config = dict(
    norm_eps=1e-05,
    qk_norm=False,
    tie_embeddings=True,
    extras=['capped logits'],
    init='uniform',
    lr=0.00903,
    warmup_steps=200,
    decay_shape='sqrt',
    steps=13773,
)
MLP neurons of a small language model. Each row is named by its layer, matrix (down: output weights) and neuron, and shows model dimensions 16-143. Each number is 128 + 24 x the weight over its row's rms, rounded and kept within 0 to 255. Numbers have three digits each. A neuron's up and down rows have the sign that makes its largest values positive.
After each neuron's rows, "fires before" lists the tokens most often just after its 100 highest values on Wikipedia text that the model never trained on.

L8.down59:167128108142116131098139111138174099145140125128157117087096137120099134139092133160152132141139091163139107096104149101112132153098124105101121146107104150130121128145138162114131144123146139118080130155124128143126171093171143165119118111103142151136171125098140100079154124130124122108155093164104087118115145137144145107094122157107089130104144087098147149118175084157142093113145
fires before: " "

L5.down511:087103146117112093125164136112105113128096141174123156097114116115116126088120161142096151152095111108150116111160122117171121163127093128121076134162107101137085104170122184132109111139121116123170122103129165111165107126120127117104164125169095093151149140142100157083188103160147150113125171127164197139147118151140136131115163121151149141142137110135096152140103114138126133119145
fires before: "1", "2", "3", "0"

L4.down361:122130161134137139139175089118104165115153175113115157154158138166119086129152148110138169114096150183184130133137122130138159122148129142122150098145167135122083130132159100155147156118137143143125136150127120120144103133125136113136136135102151105112136161129123117199116115115113131074135173115155116135135160100116108127141117155122126146144123103165146125158144157117143133141134
fires before: " ", "0", "\n"

L6.down689:097152143135109180160133097152158131108181144125155130104142160144130152164109165111135140104139137114089135115103097146160104110105113132125101136166103118135141126130162141083056104139142114118114122120151100116143143131105116127124147138127121089136153132139109091099125090129151105101139133135145131126142130106115115133142142053104129139107155102152075143158146118115129131165129
fires before: "–", ").", ")", " film", "-", "s"

L8.down228:165134092159129121118142114132173134082167163106106158123120133128154088178138129094124092161148114089145138104124138115141179098128158119147152123137156089112097165128171108164096181114090142135136112094100128145132143106150122140174127109131165100131163143129158110124105098127094096139122132125088140104140107149136116111142117088147147137119123165156105124111152151109148101158101
fires before: " |", " "

L4.down721:112129151133086136153121154162168143122128120120107178122170091117123117153166142116095129062155180104118134120089154110108104087095114093130145157140157123117138150106173091166153152132113113141129111139149151137120171150101096118116082134115127151133121100127153136082123119143116133105148091090115136131122128171124112111111093159106170146108102163139135155119170147100118122123123
fires before: " "

L5.down711:126189131123173133138151121128152130129131134083124137119124085106107124137145160145142130177124132114126159148125086100135136142099137113117141117087129136113102121137117091120137145163113098138156126070131147164104201144099081141118158080133086159144159126171119094113104082121090123152120119107127141166132139148122119150141076100116115135097130130122151128136170143144112141184132
fires before: " ", "\n", " No"

L12.down205:152115128105130088121152088135119125131115163176092125120156153124141134108167098127109088186136165136136142084101153124132143126165086094135106119143101112125150097121152133090178089112154132137110152152152137148128126140142128176108177124138113118163078125121135090138123100134130103124123121122097156159166141165084065113140133169096119127099121169092155158147148109141113124113146
fires before: " of"

L4.down520:107126113086109142117158135153120121135133104126126139112142148123174134121178102111103125148139115098136120152146157085145124162154146091157139119118131107164113124108080099126142102086134166147114100126088111161122127135147156137135116167132113132114127119142127161118134125124127145119074160111135145151145091171128085126097147108123139108145154133141108112143114136108075126130118
fires before: "\n", "-", "In", "===", "On", "The"

L8.down142:127125194157090161097136158110121101094155103146159143154145133140075123086167144094095127136151121161124119089081146088161107166156128119144141151118178110127140129133132164062106138121180111134081130139139129140147147108100119101129122128112096124143106108190133104156130120066105111134100138119103112104106126133119105118157102124123144059139117069154150109141150131172154088097144
fires before: "2", "1", "0", "8"

L3.down607:125156110098169144133092142147139099143144129105137142122108105096124115159143135093111135117178128116155136114120098097147104124109108137098104091132142118141134139145146134092128101176110145081117085145129153115109108168125102154130136087127138120153143147100130097128166157155151105125103135104089136081107122075115113098173130101115122180083140118171128143132153137107103096144121
fires before: " ", "\n", " Candidate", " P", "s"

L4.down32:118155119172113105115142109177092115134156123155100134135126135153136180117086166147086090189072120107177138139126115110147140153162144125133127129145174151138090124144111124087106111127142167111113105114188095125170103127138145137146083154129112124155096116115100109129119149124136110139074137072093107147138133118104105141125110145162111139144110152106159113122110145136141148139101
fires before: "9", "7", "8", "5", "2"

L6.down50:117148116163118128138185133103144158134146156175131142124116104119129133123095123095172107137146130086117132110094096155137130138137095121167098118112132139139117101116174102137113140129139144129107068110097105155131149150099115102092165132148121110134171180104129113108168108052130129147106119129133147091162095144145149123112182102085141123112098142151168115164147160096121099104071
fires before: ")", "–", ").", " |", "),"

L9.down783:136117130129117184106134109157130144106114155111078124172168161116111133154157131160141131100113100116122093111090132128127147140119098141089116151123163135134101142153168135112130119078142179159128110089168172143152109189155164100131167142105122133177100095159108086139153139160155125146127118131131131102148094131109109141136126084105148113127144141154118138097139144073127090118161
fires before: "s", "m", " not"

L2.down484:119108160123141124128123120085120172137126103121141138131103117071088160104110144143115081130154147099104136081111132123133136103140128165114150116120144112111112123135139133118117141132093155113125119126129139097175132122178120143125154144148155116129158166135074103147091144083149158120173150099188194097155112129158088113117140181137135138133113101154111147120162156119106123162150
fires before: " |", "1", "2", "0", "%", "4"

L12.down478:147151156140099145076148144109123125145137144109147133133137133153108103111140120134146133188091114148117123118141154152120120097132124123145130104137126139116130085132134108125152140114167102103144137130129048101119111138166138124114106083167117153181172147111130091138148152154160140109110143124093080154103140129179154126128117140156137125160133075144084126137110099162095119161113
fires before: "\n", " "

L8.down493:142127067098160115116107112105136130146125107109126115122128088142135102110097138118110133098099072108142150124150155131121164128102140138129118117131135114152126155151140132133164155098095153115127132145084148102135119123132149128134136168128070155131127078134135072143138079110101135093125164131128144133112106134138162132099119045078109116115162134126167139122146116150137107094213
fires before: "\n"

L3.down259:130151111131113143102181097153133104093131085132115094126141100136126135136150101108160094126135152101137104172098121117142158127111157160135110072079129155164150137151158071160140124082138151125153146152106128125149089133098142130111170106091135088102160135136146112101173137175116086149100116133167118125160147114112116177136089128168152148117098146130170105136106130073123145118158
fires before: " |", "1", "0", ";"

L6.down514:122131062134118107122117181160162156107115127130173138086134138130145114115142114128148092169109079125102080128145155079173136112149157126175139097090119137130082112120103137119083173136138123136165119128116151088095116086113121127131125123111124094139144126115128101139136101115096149095091129141132103146138154163147108093093095097103112139142133129119146171171092167182155138124175
fires before: "1", "2", " ", "N"

L5.down10:116128117139158145088125141139162116136130156122155135119082166082138117105100163104115138156170123138147136163144130115132138132112129155105150118126106154104104163102140106130161206158130115114111097152107128164152078107145096133110159161157124102100138101110069161120138088120149149157101131144129132108118119110129111128143141095175136113105133128153099113115104148134089160162097
fires before: " "

L5.down352:142135120121116135100102122158077138156135150176147117161128099134142140140134101121123152131124095158131171106155086114145096145101088174114105104115139143135104113159140127189096129137119082155127148112144168117134132140117112133121128125148176149140087166116125133144121124131102100156146116101114133136106102084111117142136126132142126111143151133149146111084127080114117111134155
fires before: ",", ".", "-", ":", "–"

L4.down636:143112115148119150128155130128123126141131177107134104149119154145107109132136141108123111163106148156102135113118145147164134060127112122124105146128152127123131123125145142083088119060144136172184090145118094116127107154105147122133110184101101155118089129117174190098142153164091111135152110167100109124131116139121098081112090145149094149135101191141122120131122149145124106118148
fires before: "-", "\n", "="

L5.down33:086177106125129112160160120148094131110151088115108144132145126108185134095162138165138121125099113122093125123124111108126149103154135109163149085164186144079110112191097160080171164145101114159142140146140161131106117142139110114122153102114124161134074123157147140174129136115168144087121132124151125121100138124108151126141129152185118151104135124095095095120094108125151079148129
fires before: "1", "2", "3"

L4.down276:142095137143103122136146135108109135164064125150146102116139126086143122128174123128143113154085131156151098101164140113171109145111124136162105115150140129172121139147115179143131124098167125131137142110094143157122144132112118111107168127133101147116146123160138104165139126152170107102126130128140125103134122127119133097149109085111128091122162148131143120171158111141147113086128
fires before: "5", "2", "1", "9", "0", "3"

L6.down33:056142129133125154130152134112109076136133153135131124114166056124123140161082139160133113115133108150116145125132139126141175160145102128103138164100112141155114120105126116067109110092155133178096096118172123124141113134116137148109127155138087092119162105088150129130158125101102122115164128133121136113099136151140144122147147147135125085111124129130120139126117136134123100122096
fires before: "8", "2", "0", "5", "9", "3"

L12.down676:138103144162104131147130105134132137108117173097118071114107171147140137086111135145097137106140195141116130125143138144135131133179121133139112112142123104124074128124145165141139133132111126132129146134177128116162106104122149147165132104123137116159175066096109130115154134162125148098131114117117158132122119133154145140137079107132124151118137153132155108153179171103099147139131
fires before: " ", "1"

L12.down440:147112091066140090108143149112139104100123130148176107147154125147120172103134108103126125105123103132075101160092116115130143150124168086137129141101105130054096136157137116160094151079111134151093146160121107099137140088117143154139132126133157141140150163160101119108100158113101141137093167154135139136135086137105102110091105112140103135113151167160137144127137097128103130135128
fires before: " ", " L", "\n", ";"

L9.down772:129104047106146119135091114122098136104130120129120121121119135138150108135125148161116088150144112127109160108097097140117166108117172125162117111082110143136084128097119119104121190085158114094092136145160128161135116126109135120128148129154081091126126102128082125122099162153131159112143142073101155095138149112123129079090140112118120107139130149114140159149141120120122165121151
fires before: "9", "8", "6", "1", "5", "0"

L8.down513:114110100144187138131067091147139130135144172127101129105134133160110097102102120123146152162136152141122132121122053105080141101110137102075130115157124103147179152142158103079105115101098142143137092130111146145109162120160122121200139116144129127112161136107137129146128155127135068121124136119110083092142121113116096118126069121151136131116128125130129143088126115118155116149100
fires before: "\n", "|", "–", " |", " ", "5"

L4.down710:116176162123165148109136122148165120133107142109152132120104093113131094128136116121148103101153127136129136091183135129097107091080132120134067099132086122114170134147111131162131142116146124095116104120098176174104154115138131153123157140085133201129137138108096106166118116078126131100155107149128145157115117143166116113152099142161125147148104107172130113158135140137122180149125
fires before: "0", "3", "8", "%", "9", "5"

L9.down601:164125164203141141120140111145140084096122141161150127116151160144125155120159153145147107105144126105117142114126086109158116099110127134126104128140139116090100109148176104123139151132081106160116115152134149086117100177166100116131163121143176122147131128115102141116116098141088106156139113124129113139155097107112096136092144113158163082154167109135141074116163103139144119123124
fires before: ",", ".", " and", ")", "–"

L12.down727:148133093141105131096104133125144160133126113140098148150138145142160127169099134126154157121143143125168141135097155094163120106114109152133152119104127099135133113114134141119107152090106138125092111165140132177143133152130059111174146118126146094121101129131174094126159134158112126113104125140141143127113124184047131157163134133101153103138123159121136105104125159141162165130145
fires before: " |", ":", "Fac", "1", " "

L9.down664:158115130153134122122121090156088140155121116125096137102095116126091154135108123121097103092153145170125082127127122120135129178113134107126161135158077130127186100165083135167118162105164116148130113119121155106111097119095128082140091088108131163110122152116134121153135059122131127130142114160135095135112155152143117103110124146090115156130171101108134154145129121102099119106130
fires before: " ", " Decision"

L6.down162:070083113087145144112147106127146122145081111097137160108129106100128129089137133158118123124145103115113164135157110125122127132141138142142162129135118149107133092150130150125163105122150063168138132182145142153124117147160111109152128151089136113119174133118110147133108134133140165142110126116147133131106155150107110157093119084131124135114109178136149096094075130154194107141112
fires before: "0", "1", "5", "8", "9", "2"

L5.down262:115091134158099124176178127116123105147124133106134132060125143150155172131121142154132083076118140133111152186124142132117111126182128084142162099136112137147118121141164112091085119139169135151113149127141111075126127081141117094135121122157148117145126127077123139135163132124106114113118142150127109137160133113162097130122129148143120122162103137149116113136145126110162154116147
fires before: " the", " ", " his", " this"

L3.down40:141123138131139178129174156113119141109119090102094128162129099087147058159157137089107127112151099149126128136172134104118129094121107124133107177124100148118157166094126130133141120103133136143146126146101081141127147127146113092160134156103124147119162123115134141165137098106127087117104091059153155094123121161109133161104098107157123105094149087131131105123136133096116135115183
fires before: " ", "\n", " (", "0", "1"

L9.down524:137129180121124173106140114103126116166159114133116132115163125171133122163159150115154179132133130103099131132107125074086139121115080150096104111091108113144114145077120130096143136153121140145113127129121161179131133142109106148103150135122155108124156123123127144115128104115131157108133113126151131125159130112148117122183132099089124111145143132118093151133108126145086127137162
fires before: "2", "1", "3", " of", "0", "W"

L9.down26:122107084117117103117108113147150113130117133150112163138125099086176120119129093128135145181140105148103137111119136171085153144111148139095112163097132124146144109107137129130164138116127102149123114154071145145166133158104100108140128157144147156116168101145125133105142146136115172091119118122170130137143123134162142178134089154165113123093155151142149130062111115091195069144141
fires before: "0", "3", "7"

L12.down493:114127170151119153144155138083148132152135163186114155128062140153118155121116110148169104125124134087117149112111115138152133148091128112111106147146141153127145108118137120128143116095159146155107109131127125139147143138152153162136131158108101098154136080094128134117127127090169097090123089167141156091101119140102146132146164133150155117139120134154153098134130167135170149140130
fires before: "6", "8", "1", "9", "7", " was"

L8.down631:120148129138150101180125133110114105153108152138089152124110144075122154150150141137113125109108131136130114117133124115094130134154143155129131133110144133181128113125162137125149118085151107142146128123116106143135167102116159087146132072126121114153147135140150115145105094147146123075193160143145126112111139168116140144095137123161102130116098147093076142101118171129157110115109
fires before: "0", "-", "2", "9", "5", "1"

L5.down830:110134084151127137138149128156104106095157118152125107173141123140150112133158107166139119134107161154129144163141138120147123122145147105137103150120100130140115108119120142087142099133122111176113139137145123180119130152121123133083095146139099142109112089135167169162117147076119123126113133107142137105139142160128152113151121150152153116125141102089149111068121126158134099098142
fires before: "2", "0", "1", "5", "8"

L5.down688:109139111110111102136138116156149135072122092123118096146133178147140111177134116127091100163126133124141143173070119120139105145132175127114115120146163101126134124131108118133134108096093126074152109185083118112116124120121147145134160115116110101141175113111113101158099118126118077137151150151116140119111099156123140102157155100119156112135140136080110104155123120140108115149124
fires before: "0", "6", "3", "5", "1"

L4.down758:151101132129148157125096066168123077117129141113123148091124106116129164092118127130093110138140131144120174097093101160125160154126167152160108144124158151141112119139150157134179128119118168158119121178125125143182175129152102161128094102090121092164085102128089155140118113117158136158160102105116126115126174147133161107115147128146117156145142146099164128138128110127146104125086
fires before: " ", "9", "4", "5", "0"

L12.down376:142108120113151102161131071161110116150133122158153125132092130112129107097142078128146156105151163145099158166113143139146107117153141081100115142123140088150111140152099117129144164137124100163148160163117103126141128075152150119126141125140166113102122077126156158157155159091163152108111120112145116102148135125119093131127131157125171155125159100109170171173113099170106129122155
fires before: " ", " ("

L9.down792:122113136130110142144116115150114090148137153111125123155095105129106157159099047117095119116137103133154153127108135129107121109099111118151128137116134115150129160170126104110134131118131138177118111115120136089150130054129107100148122124142129105149086169104114155174101121102117167135084151127145144072132132144115151093129158140118131135134123140119169141121126122110149097108129
fires before: "-", "6", "5", "9", "7", "."

L9.down380:103133128155134105095147161155134126147132113132137185095142124157152097074159106134114163148094139154122159163164104115142145133135122119079144137154167108125126139117132142086120179090120116122088152176091144107120145143151115106137110119090114137131151078149127103135168127104142141159159137142167167070144105184141142134166099170155155111065158081130147141125123113147121137140126
fires before: "1", "2", "0", "8", "3", "4"

L4.down552:168141155144126127110137140139096119144165136142137131160145124148149099100142138130165112155105126162140152140106139125109103120164142142112125123122162145152122125141133153139122117113120126131164070130159131131111128127143117172083118122130093128158139085083126137150186146168158138159076142120126097171130132083106096063061128158151128138152109096115123139175108159154135105143149
fires before: "-", "\n", " ", "|"

L5.down94:143086111097116134112124162126128169140110115123153155125130133128101123096128119114136155126116127149150126151104130118168106139109143155144122077110126161131109088137144162176150114108110152154135138141119140136139086139106166155102141164133111107091181140125091139123133117116114127104100163158104119119133165118133133081123119098131132154122137143136145125112135124123156128118151
fires before: " ", "\n", " Republican"

L12.down755:144145165130131143157159127186088112112162116129138129136136127166132110171148162128117150156154103169129089145106141098156114155131137094123126120166126145129124148119142138113135106115085146139114166130133134124151130123104126163140129125153115129113112100134154112124171124147084160149106114122139132120173144113121120109123105106102167108152112131152083121085145116166123163144065
fires before: " |", "0", "5", "2", " Goals", "7"

L5.down109:111135113111102099156121156095100153153180086124120116149119103126101179100124105098101149136115135127157148114138136133119111157086135165096077162111088095152128122173101137114122097129169139160157131141144135114119093121131086121149144104123149122124150117163120096078131127111094107088154185182114102183115121096112179127161146078146111110156093153137118117108103086125139120135124
fires before: "1", "0", "2", " |"

L9.down246:142110120101101117135093161134154130155080176123136094193133169153113127146150163102123135116104090100124123134073103161136116093124122116124141129116138137107121138167160154060089085093123138134133122150127105093122141119106135128143116146144126134144129127125117149136154112154156104171093123121166124125109141147127102111105127128151114109118125183134113090134092115099122130154109
fires before: " ", "\n", "|---|"

L9.down225:135162159141153123117122091102079149127135161130164129132152118133122172155180182137108136124123132171124156158140101105121148123136142140141146108143157167187101108141129119135158133160140178143145129141136119125152145100142103120167075068115085138165124079132148170136134155177128097094089161120138164160149146148101118182121159126147158104147087104107115150112166144114105161106132
fires before: "8", "1", "9", "7", "0", " the"

L12.down739:169132118121129123165153098125103106134131097115145105108134148100116154069114105153108136065154139127131143118135151125120148093149156099107118137137162141119129085126144084096072154087152086127125125115162095148123158077147144140129110116155097136121086148131083094135123106075113106144112106129159123144154091140157130128187147168115169173098127140155125109127146113100142149101126
fires before: " "

L6.down303:143133124139109131119107166136185114123128098104071148182136143151126106146111115140150135137158146149134116129126133087123157111158081146157119165114100101158156162091139156157145113130091173184103136151105120152086147134149121173125099131139072102149194158162156119117159143114101118139191130140131146120120176145112133139103117077088105105156159139131147115085130159131111124166134
fires before: " |", "1", "5", "4", "0", "2"

L9.down618:149139142174075124130141144134169104144150121119109126138135094148088089094114131155135121093141085088100109124117111122098129105145142157167144119118137147166067116110136075123141105118135176165168142148146084098127137119128147122138110070121152098081154130143133108159099068141109109100122116117130113146119111146157142135169117120174126098151108098107101119136150125088081117115135
fires before: " |", ")", ".", ";"

L8.down305:111119096157102103131131122110141111112108112103140170067148113093118099152130126124132140086116148071134140139071151122108146138154114139147131141112172165133142170115093149121124122147107127164125139122141123125142125108175151112143117165095124141147130127146133137126111165132141101131114144105145137122130148138150126107121152123114151149127156130118118123172109123086068134164137
fires before: "-", "\n", "iller", ","

L5.down201:119166127111109142109100120120159094136107132116119127154143093166124118154146121111139139138140129163138143183102149150169164121132120103123101094117139142116080136138098087125122084125080129163120090131102124145150121162115154134154198129132150120169127115192140175134148083140157098123160129134120166139082115127104118119128103128140141111121102124193158156143140139138112159132116
fires before: "1", "0", "2", " |"

L8.down582:125193103133139075113103126137138198105134146115110153137140084165175116144110155153138083139140111124160098139115156127143105130124112138131179131150100089170154137050132125152128166110152111132115137145145130129129135119134119136141144129120128106168092174120143141153067147109144109141133136124124144158138144133129121104164149118128118136092139094166165144120121159102151119146144
fires before: "1", " |", "2", "|", "3", "6"

L8.down221:107172157119107152105139119140126102144167101119142115116105145117123126159093121140111131128176140090127171117134108142115134108149132113115106113124111167120112107158125107101122168152176125146167101155168105123115099139120111165122140103119091115125146120107136120089170128116160154134137130173101134151144132112130127107099151154111129190134125133121164154136145121147134125088151
fires before: " ", " the"

L2.down106:099126097113175149173100157152140175142114159161102149060130123168096121147118175073120165129076143119099097177118153097120144125132118143154119144129150143069110120135162109154151119131132166116128130128122138090113178133135133111106137120133111194145154113160094136152143119148125150106124137133108125153133113131165157131184076128104138098109129119081139103142181131175126115126140
fires before: "\n", ","

L5.down549:106159148147155130113101121118132117113090147102103175136142130181149146112118156134134109113123124129114137120136119111118177119082134108148113128119151120111103125129103105138105129153119145172137143154141142130146093154143115158121140082167092192114128135117079084072153114104140141140137133163121118144128091169174152123110072146087098130082123119111146063112132109112116135151132
fires before: " ", "to"

L2.down354:128133126115120147139116186093165139116154115143130161159145136061104109147115105100097100161164102167154117129138123109097132165196097127125098170140156126137114146094142165172137087122118142095165139142093127124152137132073091146160139172115162124115125134124163160122144109155161132159144120099127108136152096130123178121096120106164151112092147186168103114138143113155147153116164
fires before: "-", "\n"

L12.down476:104118101150095146135123181137153107140128119176101125114115161125092126132151144172134155130127108118142119167116127118137109118126134091163122146144174176098121135129134124122123094147128171112107101133145124099128144099111134084124131152114084095185122152086125141141119144131110093128126149146132123154137119158125124086136147159162136180115144140121160081129086139145136121133125
fires before: "–", "5", "4", "0", "2", "8"

L12.down307:104131141137156111095151114097116121137097119132132146105150179098101137114131114163141107137124142135144156131101116130169115141107157165152135131123129146123148148105165119145122149146095173137126130198163141105112160107128106129136119107121094116177118108135148160133112145133160167104128116102133153166137112113124151148111137135134133169105120143121138141123148094115156130103112
fires before: "8", "7", "6", "9"

L6.down687:152162108114161087124090109130087067109146147095149147099054127119101088106126138113094112101167098085082115135147151097119138108152118125113127141139139124098153152155118127148139160142152115138085124087120160126116146102146119106120112142142141097129132088114114163127114094104133071160141129140164127122125142158083104117159087153173118151097097135083137121110107114127149126121133
fires before: " ", " the"

L5.down451:091126097122146138145135117131147110127154108055083149119129123146144144195147137096098163126135165137124129125142079118109158126181133130141112131064123130122114136116108160123129129112110121155111090129139117119145116154134104150112090122117139080135157120104090144107141150128107156119142106118144108147140155174059141100132134118114125112087104178131122151117131143109126091116115
fires before: "5", "4", "6", "8", "7"

L8.down726:148104121160161099116128120080128120146071153121165164100102137148099120135100165162142131094128103149134108115143131128147142136138117138152109128123141155113113081125132101136125114142104134135100134088111087074105145087124119101125099112078189152151138083118140104086101151125109108142103161163163145127138138125147138124148128096135101137127167130087134119161143074167121177150108
fires before: " "

L6.down430:137102102104146138155140131126136107125160145122169111083153153135121102179128162121091123144088111094151126097112112149140088167172117169107105108183124077118122132123140163150120076097134130146105100109137100098106166150104137107101110091112176116164136137147108083095121156136113111137110128150156134108097122102150105089083085151110099097136149114152132106153136123119160145140157
fires before: " ", "\n"

L12.down637:127141096139094110104126133134151110111133172110140136150149121120109147158155119122144138153100110060135101146131133138139134115203118123138118129150108109089158136112090122095136086113198128103103151143136105139125105123143086143091175110120107145098126079111108141138131108137150142151126163098136149141073140121096126138138089141108141111091125127111113169118165091159118169156151
fires before: " of", "0", " coach", "ed", " for"

L12.down753:106172113136125188120134098188124090123125097113110092170153146156132153140071153094162123159089129093146112070124141117091083150122131122089153147111115161167121139128111132145109107140156132140152101138138136116147165111134132128111127138110123097113137119133130115104152112118134108144154111121092130124182147116074122140114125163138133143102155120104131206122133154098105153140165
fires before: "s"

L8.down124:082134132153131123156106128134153107128090113116120118090146151137117120116149132122123111139105119149139138156096092138137146140184147143169146114132152162137153104126107108158090127099156148185106152137177110168140113113118147112160123155164102159148110098155134150110112118137169089139074095081075135125106143139114169154144119146137147053165138164149147139099091161131108112109130
fires before: "8", "9", "1", "2", "4", "6"

L3.down379:164168199130118143144105129139128135143085154115072115142115144124100140142109120131137169083136155146137112121143113101106127123082093100121124134130109108078150108091125127092102130112135123170120142163135147120120086169127113103158153120134128136103109092145139110132175162125123105126135164171142114124138151128146176171148161149120155113125145103139095114167146120134141099157124
fires before: " ", ":", " |", "s"

L4.down248:102119155153111112110128141120127108146113150127151120136092128111165155136127131151129108116119133155120135133126155081122147120153139105150145114166155150143130145136096114140151084130105119190091146142155121144141121133121121157155081098151109213135171123131136151120112126156104116118117103129154112090132110089145127121123161161170133125121122152133135096108139134088130126129117
fires before: "4", "5", "6", "9", "2", "8"

L5.down389:138146126114107115152122110140135149097144129166134145117114108139133146115073129126099125098121112081126133108150100111128092155114095169165121109131122124144145124193161143134115096139089127131127134103146112164184141092125134122146160149117159160106096135130101124103093116132107097097165172160124143098142095141127164105151076121142144116122119100142110145130116172160083169184153
fires before: " |", "–", "5", "4", "0", "th"

L2.down225:155142113112142133089158103138127140131131137115156126047106148116105107089079090083134127114106133101134102147137132138140159151156154127138131085127123136133147144113104092159122139132109147141149116168131108161168152101147163128153116142121115109130151120083125129093171086159094156157100128087119124113116213145147109154127117182146183111068125142111153116105130110110089174162110
fires before: " |", ".", "1", "–"

L6.down462:171127152166124121129128141111134128077121116139152129122103192126153111143129139135144170110123150124061131077114143105153106099146165104116090101171130116116130088121138129158136098186155098201165124132172094133108134114159175119133130112144132116117095135107119127120135101129130128127149155060127130089103121124128121151162117097134121131118161133064141070144154126163112122122125
fires before: "0", " |", "1", ".", "2"

L6.down268:127126131120175104117115133114118124101147122125101135158097144119176079122146118087131106131156099117096088149136153177110118106157133147133110134131131144122139130128078126140122134142122111141139114111117130095087110151136147130120183143143121175109130164079154117138124134113107097105129144145144162137151108166117112158117090110129110127137153121103149122157107109133097114124086
fires before: " the", " ", " his", " which", " these"

L5.down669:101133107138167138150124128100121116145169096136136104144133109141121105171134086137100115133145107087164141137105133125115120107126112121121146122143106120174161145128132150130120132103171159116163134081112127089128135174055167110093158105156103113149168087101174149083166097118102142128144100099151156163155085118131128096140118174125121116113128103173189107143133097093102125115136
fires before: "0", "1", "9", "6", "2", "3"

L3.down550:126109110075093157146134140084128116115099129092123147101152125130154118126116085118165154107105157135096155185107139116125129159115132145147127107124158132150116182143103135125144119135097142142112112129162122170148084130120133120110125126171121150140112083130141117143109155142136135116093184124104152099062111107100203085097173127122113151120117130131146101117138114092117148120101
fires before: "0", "2", "\n"

L5.down366:131186141124112120108146142118162117144135126078136130148104115121058109145157144100193120145143111123141155148129151138102140092075106115145173097110125117121132131167122085103128096146109110134080134129128158152089146111082202141103121162113100105097139134089125092141157155133150119149131147143156128163098140088109088094153104149168131137124120085138142126118122113112110117143108
fires before: " ", "2", "1"